python train.py --d_mlp=2048 --rope_base=10000.0 --rope_fraction=1.0 --tie_embeddings=false --init_std_o=0.0 --init_std_up=0.0218 --optimizer="muon" --schedule="wsd" --decay_fraction=0.614 --seq_len=1024 --doc_mask=true --dataset="wikipedia_en"
MLP neurons of a small language model. Each row is named by its layer, matrix (up: input weights) and neuron, and shows model dimensions 256-447. Each number is 128 + 24 x the weight over its row's rms, rounded and kept within 0 to 255. Numbers have three digits each.
After each neuron's rows, "fires in" lists the words (lower case) most often at its 100 highest values on Wikipedia text that the model never trained on.

L9.up1950:107147103141127123139086104130123120103150099123105139089113111146119134139141148109162118121143193109098118127107139116143096131108138153134099124137139117170108131178112125113147136116155101116112123107139127158092116172138128117161082147079134157085112149114095096148159081127131116113150127150195129161158089155086156118110102107060120104159133095167132102133143132123116111123154135114099082170125132101122139151127118115152149119125140143136114103154097103108134128114127156135151063176127114136148118129096091141154127140142124152125178084128107147126083158110171097147
fires in: "the", "is", "a", "as", "became"

L9.up1951:087155120150092141111130155116088151125147116115098188121131139124132170116106164131126160154165090112096093137106101105101111133148175094123125180082101105102120110126076150155111129100148127167174139103134111130162100188170196139166121120111168101112107096157132133108120132134148108112138118127145133128121130151147099117153069092131127132112134114143111132134127128156173135102127106116088083155171123115109142130112111065136136132147148110140062123098094094135094138116116151144117115118128145168139095139128138122129138139143151117115107144136165134119130146112148127157
fires in: "a", "as", "considered", "it", "an"

L9.up1814:124136152118153129088149114133146114109111118120106093085144114109145118119103115125143097124121114151098112145134143130125140121065138146064111121110096130152150103117165100124114188132090081167125096153128157115127126149161162071126120109138154141203107138139202145110095111124134152100154118165111110121143126134159087138145112125176147127122142130079104128150119141163108121116131151138186108131149126132143131127167152129097141108197149110164121099097145127130137086134131130131140120086131115130138134136170096123137096129090147116145095099161094123105135121120144136155
fires in: "for", "of", "built", "a", "the", "first"

L9.up745:104156113110112150118154091122108127098135131172121113110142114138116133128135128126102159143166115143137150156115139154094131103123145093113100127134139122153164131120149132112115119167120128100120190103140120108146109149127126108075138102152162123158080118113116116131125123138174166126155171112135119138138084102160172174130150123137156175100150092137147075128149100148141146110167153120166104132146096130078129115138106162157116087074123111122153157104147113109164133155166110092127140168179128111112143090106117119135118129113112155181118120102114117109176115136104117146
fires in: "of", "to", "for"

L11.up1170:140153125145119112103117098137139115166107113110086123144123089179085099114179114158149118158134142142123104109161171177163108136151136109109122117142115153179097130118105170134148139147162139121128146120157109101133109139135159134133098166122155118163152107164120142158111099111160130134164155138157091130130106130099129133115121124126136099137155093142105096147100174103148138142112108124127092118139153113129136126094142127105138170123102121161123099095136087158132179111152110147101065121136151142168089113130135139099076150137139078110104110121129112111139132138145119136
fires in: "the", "a"

L9.up854:137117096094137109152126129153132106143117145150099170130140125160174138151108118153111138102130143122132073106137161108120172109090091120160124106135069158111152131080150141139137175142134110122142125155127160119141151103105162136133141098080096105116130095120121163117132118163148119096136137147089068165130130110144116148108135112120133112104098116113150154129120120115112145151107142145103101166136084144081156133146153106120136126145170142166188157140168097138111155108108126156115143041140131143138133161135132118159139105112133158159114106102106129115116120171124074100
fires in: "in", "a", "an", "was", "were", "of"

L9.up1633:152136118167081106107122108116139129096145135133107137123131123096161131151119104198080142125113179130125159170144109164134096138141072141133157150114140141120139127108134110102097156106136129169145145151150161120141127152128164141134088135134133125113115141114115116126107149134152116107145118102171144175105126122142133103123094166132123122109148105088159134111077135112146111141144125088091069062152108133145113125110077138107139117168132128118103130154135123050140099150108122100116151155084176145106174120147110116143100092174116136132124113149152116107121153150149154164
fires in: "the", "would", "to", "in", "will"

L11.up1120:132144116117116152163149123111130099122148125104061112085143129153156127103111109156100122090067119064163164143135151138154102124142143122145118096121093148106121143131109169123109123121157110141121126123153143150081127147102142136128103120161148185131150151101117083155117141105146121142109105111162129097138095151146139160124138141103152123132080113182134149112179115137142171142161129141126095116099127094167139172137124127139139120184052143083159140114123072116142136111173126104137144136113106107107144123118133107094100082116122103116148114142103127145130107100158219154
fires in: "would", "to", "t", "should", "could"

L11.up1853:102124156117140106135155131101136107111133202102103137168127126173132135159099111135144166108127151117138114126103149118127104100109147117154166078142150106118144129126128145110131108103079160133105149158111102137160144106134150116162143099129101115121124075120145143095142135097166100156170095135155123096125080131122142112124131100080151149135119108113154124108099125107114146128099144142132176138105119133146142114129138095144139175150126093132160119103137102141142146116140152160140155079097133148125151153111099140116139139083134122181147146120166109121132144140119140131
fires in: "an"

L9.up398:102132137126169134090107099132129106144102103096075119133139101091140097182159126124143100182104151124101156126154080120108131175151120125105127106172102110124116130118121093113148161108131098116140134132114117168133123139137134137137145129147166094109149106103136136116110136136066161119127116130119166117115136073156117112105103129098126127142125114157141178152121159128104126115078160131070113132174097137105134150172108112146118161150130129101106133127147172154113092136120103132154125156143104158095115142130113151130148127093158111136100148097130133126139150144089138114
fires in: "he", "was", "and", "returned", "moved"

L11.up1606:154136085154109162121082126136116102107119159069127150162164126100155109080166075144126123094127178114152106137093133162077124108108163181135145169159138118154123168152157145158111146131150148121136134128074083153079189133119100163117120105126114145114152111090121096138125108123156118140134124112138125104154148128153145099105139117123133185126155113117135169123136083177089158094136139138137159102116121083141131141089104157123143165117120139150118172126153117109153104130090104092133131102158090117114129115082131147139124111130147121121101080140131174136104096132120117174
fires in: "to", "would", "will", "and"

L11.up1138:130114136145150077088138164130119108113137092121098145149147085127142089099126043120117152128121169136165147168156149162138056126152164113121177108123138118178126158150117155164136110105170124169114126174088134125143104135103101145154129121119129125123161139067118121126159138130167137124154130114105104094135154160162188144120128145127138141090177119135173118098103106123148148110134135114120163146168137120134180169124131094111149122120089175157144127104141116154139167135115080177123140129117142102139160106145128120091124098119131127120154154153108125171085124086126154163
fires in: "to", "not", "t"

L11.up1624:086144112115138118145127142094116124134162123117115160085093107121135132149160103177112138116106131133116175116119158100110182159149161137123153127112114155139104124120179077106086155119116117156112150112132165095125103070163121140124125085128150113137137081090100163124115106129119128114137126113139153104118157105170121136090105112127134121135120100127097136115093182158094104136100132152106128134140129123153147120116091088088130171115112118114143149142120183159104122121155118130098114170105122124123124132131157144154135131141155094106140119099108039140146153112145149110
fires in: "was", "he", "is", "were", "character"

L9.up907:102125072126138137139127154100150068134117136083078107113106136123120142120132120125130133146177135124108135126103088131129164097099114149102102102144099165136141109106107113153128101098125132070135148094103153103129122127133134164112129080091129132127160108144162130149142157130137145124135095164139128113097107126134129136119093125117103152143146129136112133134042128146123106135125172169155133147115109113083116137161147094094134119172139106128119164116136086106155103086084112117119143069124148114119138131145111116158167130094182136112101170172104112146129104122137175169
fires in: "a", "an", "new", "the"

L9.up1660:122139101103092136162138129102094150091150107139148155110129143130132160182126158120101165137102168117108160167158097185144148149135164137111128147124090155131069135130106128134153131113120110157112159120122088129174100125121128112114080141150148138163146125130156171157104176114130123112115125114116139116137104101139132099162103158132096078122152117105136130112134087132111131100187162109116106174125153107103136134118109113125156140140126169166138168136114106156125099184137102133100135138114122113150116159160105112082162141124152120163147144147108140112142108141119168118
fires in: "for", "the", "in", "at", "on"

L11.up1733:108163125138141139147156136080109142100100092117100160114160156105109104166094165115188119136147140103116112101112116142060138137141126158129144133117078139118125123151101142110134103108128104129114131110146142123168099167159157151168131135126101122143147105159146121096113127123095128135155146096083102136152102169115155116133135137109131120149149084156086123151109142141125140123133118140119084144095125116143112126109133133155078119166104147094173088135148120093091108093114143159132128097125130177125127132110159125138080120120146129074153158133085126145110139097162111148
fires in: "was", "as", "be", "is", "were", "a"

L9.up502:099108138118143137098170077137162163123139170112082110121101098144183119110109167132104092124105172102109111152117123140150077175117160120158093142089072116120084129137099138128143134144120141173120138120114125105146145178166120114124116156085125115113118170141097118133108155099097150096110117101141104160121102104106155145132090128099110117099150138127098159094129124101126120139153114084078109111110150145143137122132148149134156102126117113144143098116119110090136132104125146143145142185141118148096131130132109124119152116108123105084134145145142105132137106115160158156
fires in: "to", "not", "t", "cannot", "longer", "also"

L9.up58:098099135077143134181138138140111063127142150149109112109123101135112099188121145123113112103122144149111097143111111127128096121100144158127106083095150118123114103158125142183081136142135134096135114131112134102121200108127136110106144125158132192176092097145136106159141121108125123155173151118095112167093142118102160103108132127135153136096146120102124135138090149138118134099144127129171134135146101151093111121115123109139157143123158128062143109092105086116155130127130117144144157147144133116150094117125122079131096118116125157146126159168098138160091147151092150114
fires in: "the", "a", "of"

L9.up908:146125118112128141131104115151131138109172134125123136147091131135119119128125090111132159132164131182119136129087166101128151124114116144113105157139129155113112116174128144126087143105149108134154127161154139147141129114106127126178094166129149135137120140092093143170183127156131106055119142145169158107104088168174152134102138091149136123113120144126135113134117127118130097132130150124138102110148139130153157148186102077107138128136150168132144098088132125114142150107138135103129159137122135156090082138139122161158158137156063137110126121121122168135177143166156110136
fires in: "was", "the", "to"

L11.up80:086185126088142122109121164106101124115113119121148129115122143147124132122127137159158110146132140113113100117134122120111148130144125118114143132137154109132121141125158113073112139125132130128109147114092067127128093146123137143132205104111127159137171093129124135110115117136146117162127131202135134136163155150131115106139069148181116160129141176129143165139071114117123117126144138142132160087097107148140128131117121129105107098108137101129150132116125109098123130162140118132098136105136155129103082104094121135154161129133130158079141130118117100139172112123137134163
fires in: "a", "and", "be", "an"

L9.up1468:085109103118124131139101128099153151097131086095092139126115147084161116141102166128108137141108100138133134149141112095111148169137090095159142124161137124113120094149113166128154131123134133117153132122178151104136099148149138153157133088127117115172109096132118139107157128178119139123151137106120114147136090103131131125182085100125136146132131139159116098138129121117117174112077152147127128116125118127137160142112135083096064181161087114134148151117111138093113142142124135119111112154169134133101067162110098126128100108153160145071083153099080128117104143094129132200
fires in: "as", "the", "it", "to", "a"

L9.up418:084091139085088150112109136111140157115105158155114132122146137120120119107126151115127140184130137124096084118094156147125106133119156171148096201126121132205114120141138180129163135134102120121119144157138106114169172124126120131102138115177134091090150126070141136148147113110162150122169143107149137147079136111138151138159144087143114139140137100151119104108122085118130192145157099160139114125157137133151190097127133105126107146156159136092147122085108131121135206158166182085147178132145112114151171117133119113157112133151095131160127116118126102154143121155058134123
fires in: "for", "in", "on", "the", "of"

L11.up1762:105092120186161125114149139163111127131124108099136167140158068144128143132105138113130111182102129152099125166131132164104107098077116141137168091130122118125140152142083136118156118167120107139116155112105153160106139150091156119158140108092104100099144133163118128149106090146147124113115176106195120165146092153117119139110123126121143158106115119060142098123147091145108116127125170137165121113118102149160133124151125106099123137143132134124090095166154117161120156111160158112153128171111109098159141178106121140147150117120138146125116115053149069150133126108131093089
fires in: "a", "an", "the"

L9.up914:112146137119110112102112117144133120144165156135116143115083137096142114143141131119064144150153127159136149128161116136141143109088158156098123071124119104133169103143148154140128140136139135114132153137148106130136101103158105114081091184148156105152124185083141149108124153122137139103155180152143114142117075129127138130112076118129102135115095146094083147123079107114152117093182099186141131125144113123127149162123089097126163130095108177137115096146154119143123185182135104151119105078101179140129119102163128130120104107151098110169108100159101124147160144135152125116
fires in: "the", "of", "by", "to", "with"

L9.up1865:087112127140119155124150158141107131121120102116133156138060127129095142116139154110117170120157160187097122140144093117114150160139123136108150149114072157139162096130063145135220128092146122080107151152130104120129113125140100117122124100145106127133081139126104147128130153138150135115124111144122127069143148123161145145157162063159124099142128119099110118134129153115073087117117110121136127115117100096125135158142109108108138131147147113137148154103121152113134090135124132120091147139122137088156098106084133105104146129107110154160149128148107135118151099092124125123
fires in: "this", "the", "of"

L11.up1064:106092102133151121108072108132118126156205121143139191143132116119158147127175127116143139150120122149128127124096090129094158128137138160125112105146138125151132141127180121099129131127141114124085155099106111109137115143147081143141123110120118141084126142096141101158145100164123136106106135121174125152100072098146173149140134121134156119127128094118173130149159143144116170128138202138118139091108113087133138086132131080109139134138137117130125157131147129109149147162148131132149116102118132082087097141127142145172124128156141135124127136119104161144170108109130096113
fires in: "the", "was", "a", "took", "as", "in"

L11.up1039:077144094129149077130059133173126109149135083116107116110175111111093127112121113107136106087123113131103109123158151115077154127103115144126125161137095144150115141109126122125161155117127151112108110083106153170091167143107148129143155109075124113123133127096161081152117171118085101109096146153144141151141130093140137115117113101101172135092113127136169141150176153125113094124129108147158138082155101129159130141160132124161102148112138122123109144165093146115120117131123157113143129145097200101127160104136115124132102119158139107152122143118121113105115088089130088129
fires in: "a", "was", "being", "an"

L11.up2028:106112129129150118125104154157101097137110139118118137093138143136110109111123104091083132134150139138140066117087118123118075096117105116130132142120137116133121128125078161145167140156149133131133168096151112126130136120143127173150132090137130149105154100149097161104152130157149154116125150108137098088125160165117129101168145120093156079129111177126138153151139111118105130125085117159120133117130106118140128110119173093115125178143136091164094151104119185116153142134120080123064132117090148128140113142143134127156106103112150161116090130119125093093110111161107104128
fires in: "a", "an", "as"